MLP neurons of a small language model. Each row is named by its layer, matrix (up: input weights) and neuron, and shows model dimensions 32-127. Each number is 500 + 25 x the weight over its row's rms, rounded and kept within 0 to 999. Numbers have three digits each.
After each neuron's rows, "fires in" lists the words (lower case) most often at its 100 highest values on Wikipedia text that the model never trained on.

L8.up475:516489512521533474462504515462544540526521506496539481520483491523521516473488533508476516500465511472474516500463516514519437495483476511481481530494467505496509511550506512513463516479506513501523491479503492475507489458462451459541518464491509486523507463507509488526487534562498487469
fires in: "united", "national", "zealand", "maryland", "mary", "ii"

L7.up101:517527521489455477531486513508515491518541510479531515495540497487474456502506566528508499465528506537511517511484465530526504513459496506451519513470503471497476485519523475485482509481504512473554469535480512457487515426497489526524483464475522482500525501497506516510495474547498502556
fires in: "united", "august", "street", "college", "e"

L7.up168:513477470526470485495497513496540493535484500536517561516492494487498475522479493521489528491448457508490461508518492486473510485512499469562495479490514456532476489548489516505482535508482520505485512511496518489491460496518494482565509551468468516439527473419479488509477496539539455528
fires in: "following", "military", "according", "promoted", "follow", "political"

L4.up33:471465495523526477477529526533507501531541503481477470468542465490508514485487487522550490532493505513505547508489490499497511477494465452482509545501504483491496525512503551442502510497433506500509532507527463515499494488467490525524473505486498467448524502500513512500506506492468504477
fires in: "to", "took", "top", "goal"

L8.up210:497509564516519508461492492504482531531508517491510479514512425451529514456513490502485481488493529489546496511488533555487523519531442533527511495539516479516534506549515498463515504512485540528509539493501493500474481499516515511523546506471511514472494485524533534503468457519498479519
fires in: "can", "san", "canada", "canadian"

L4.up210:498492490504483442489515530519515537510551482576523562483492495479525488492454483525490501519510469497474540483482513492505495455471482480496519516452519515521523487508490503535523524492511480509488539531460502486553502496450511505484536463470478503471520491514515461483499476543527498464
fires in: "other", "all", "others", "allow", "also"

L4.up152:463491481524498481496485509540524517555515486473472474533474515521501480482439497517484511485516472513453507532468480519517517532512451509527518511503519523526466508528492555500497511514486492492463509516490468464540484452460499507528501517502488490497513490478484483525481534542458511461
fires in: "where", "when", "but", "it", "john", "she"

L4.up293:493520514430492482493504502509508508512515516518477484506468510481487462523493447489491508526524520468397478474461528542484498530496513511482499516498501470509516518494524491511524496484479510507495526543503505519500493470516487510530503444537524512533513495511490527527528480520501443477
fires in: "0", "label", "labour", "goals", "lab"

L7.up593:506513486524498479497512507504529504503522522529449516515495487500492522473465544510510474485470526502510494498513512537511513521501497487454511441515487475548486492547509526504525510530470478485463550508520531486475486522493494487483541498510492476509513514501470524510437515486488498486
fires in: "released", "george", "against", "release", "regular", "regularly"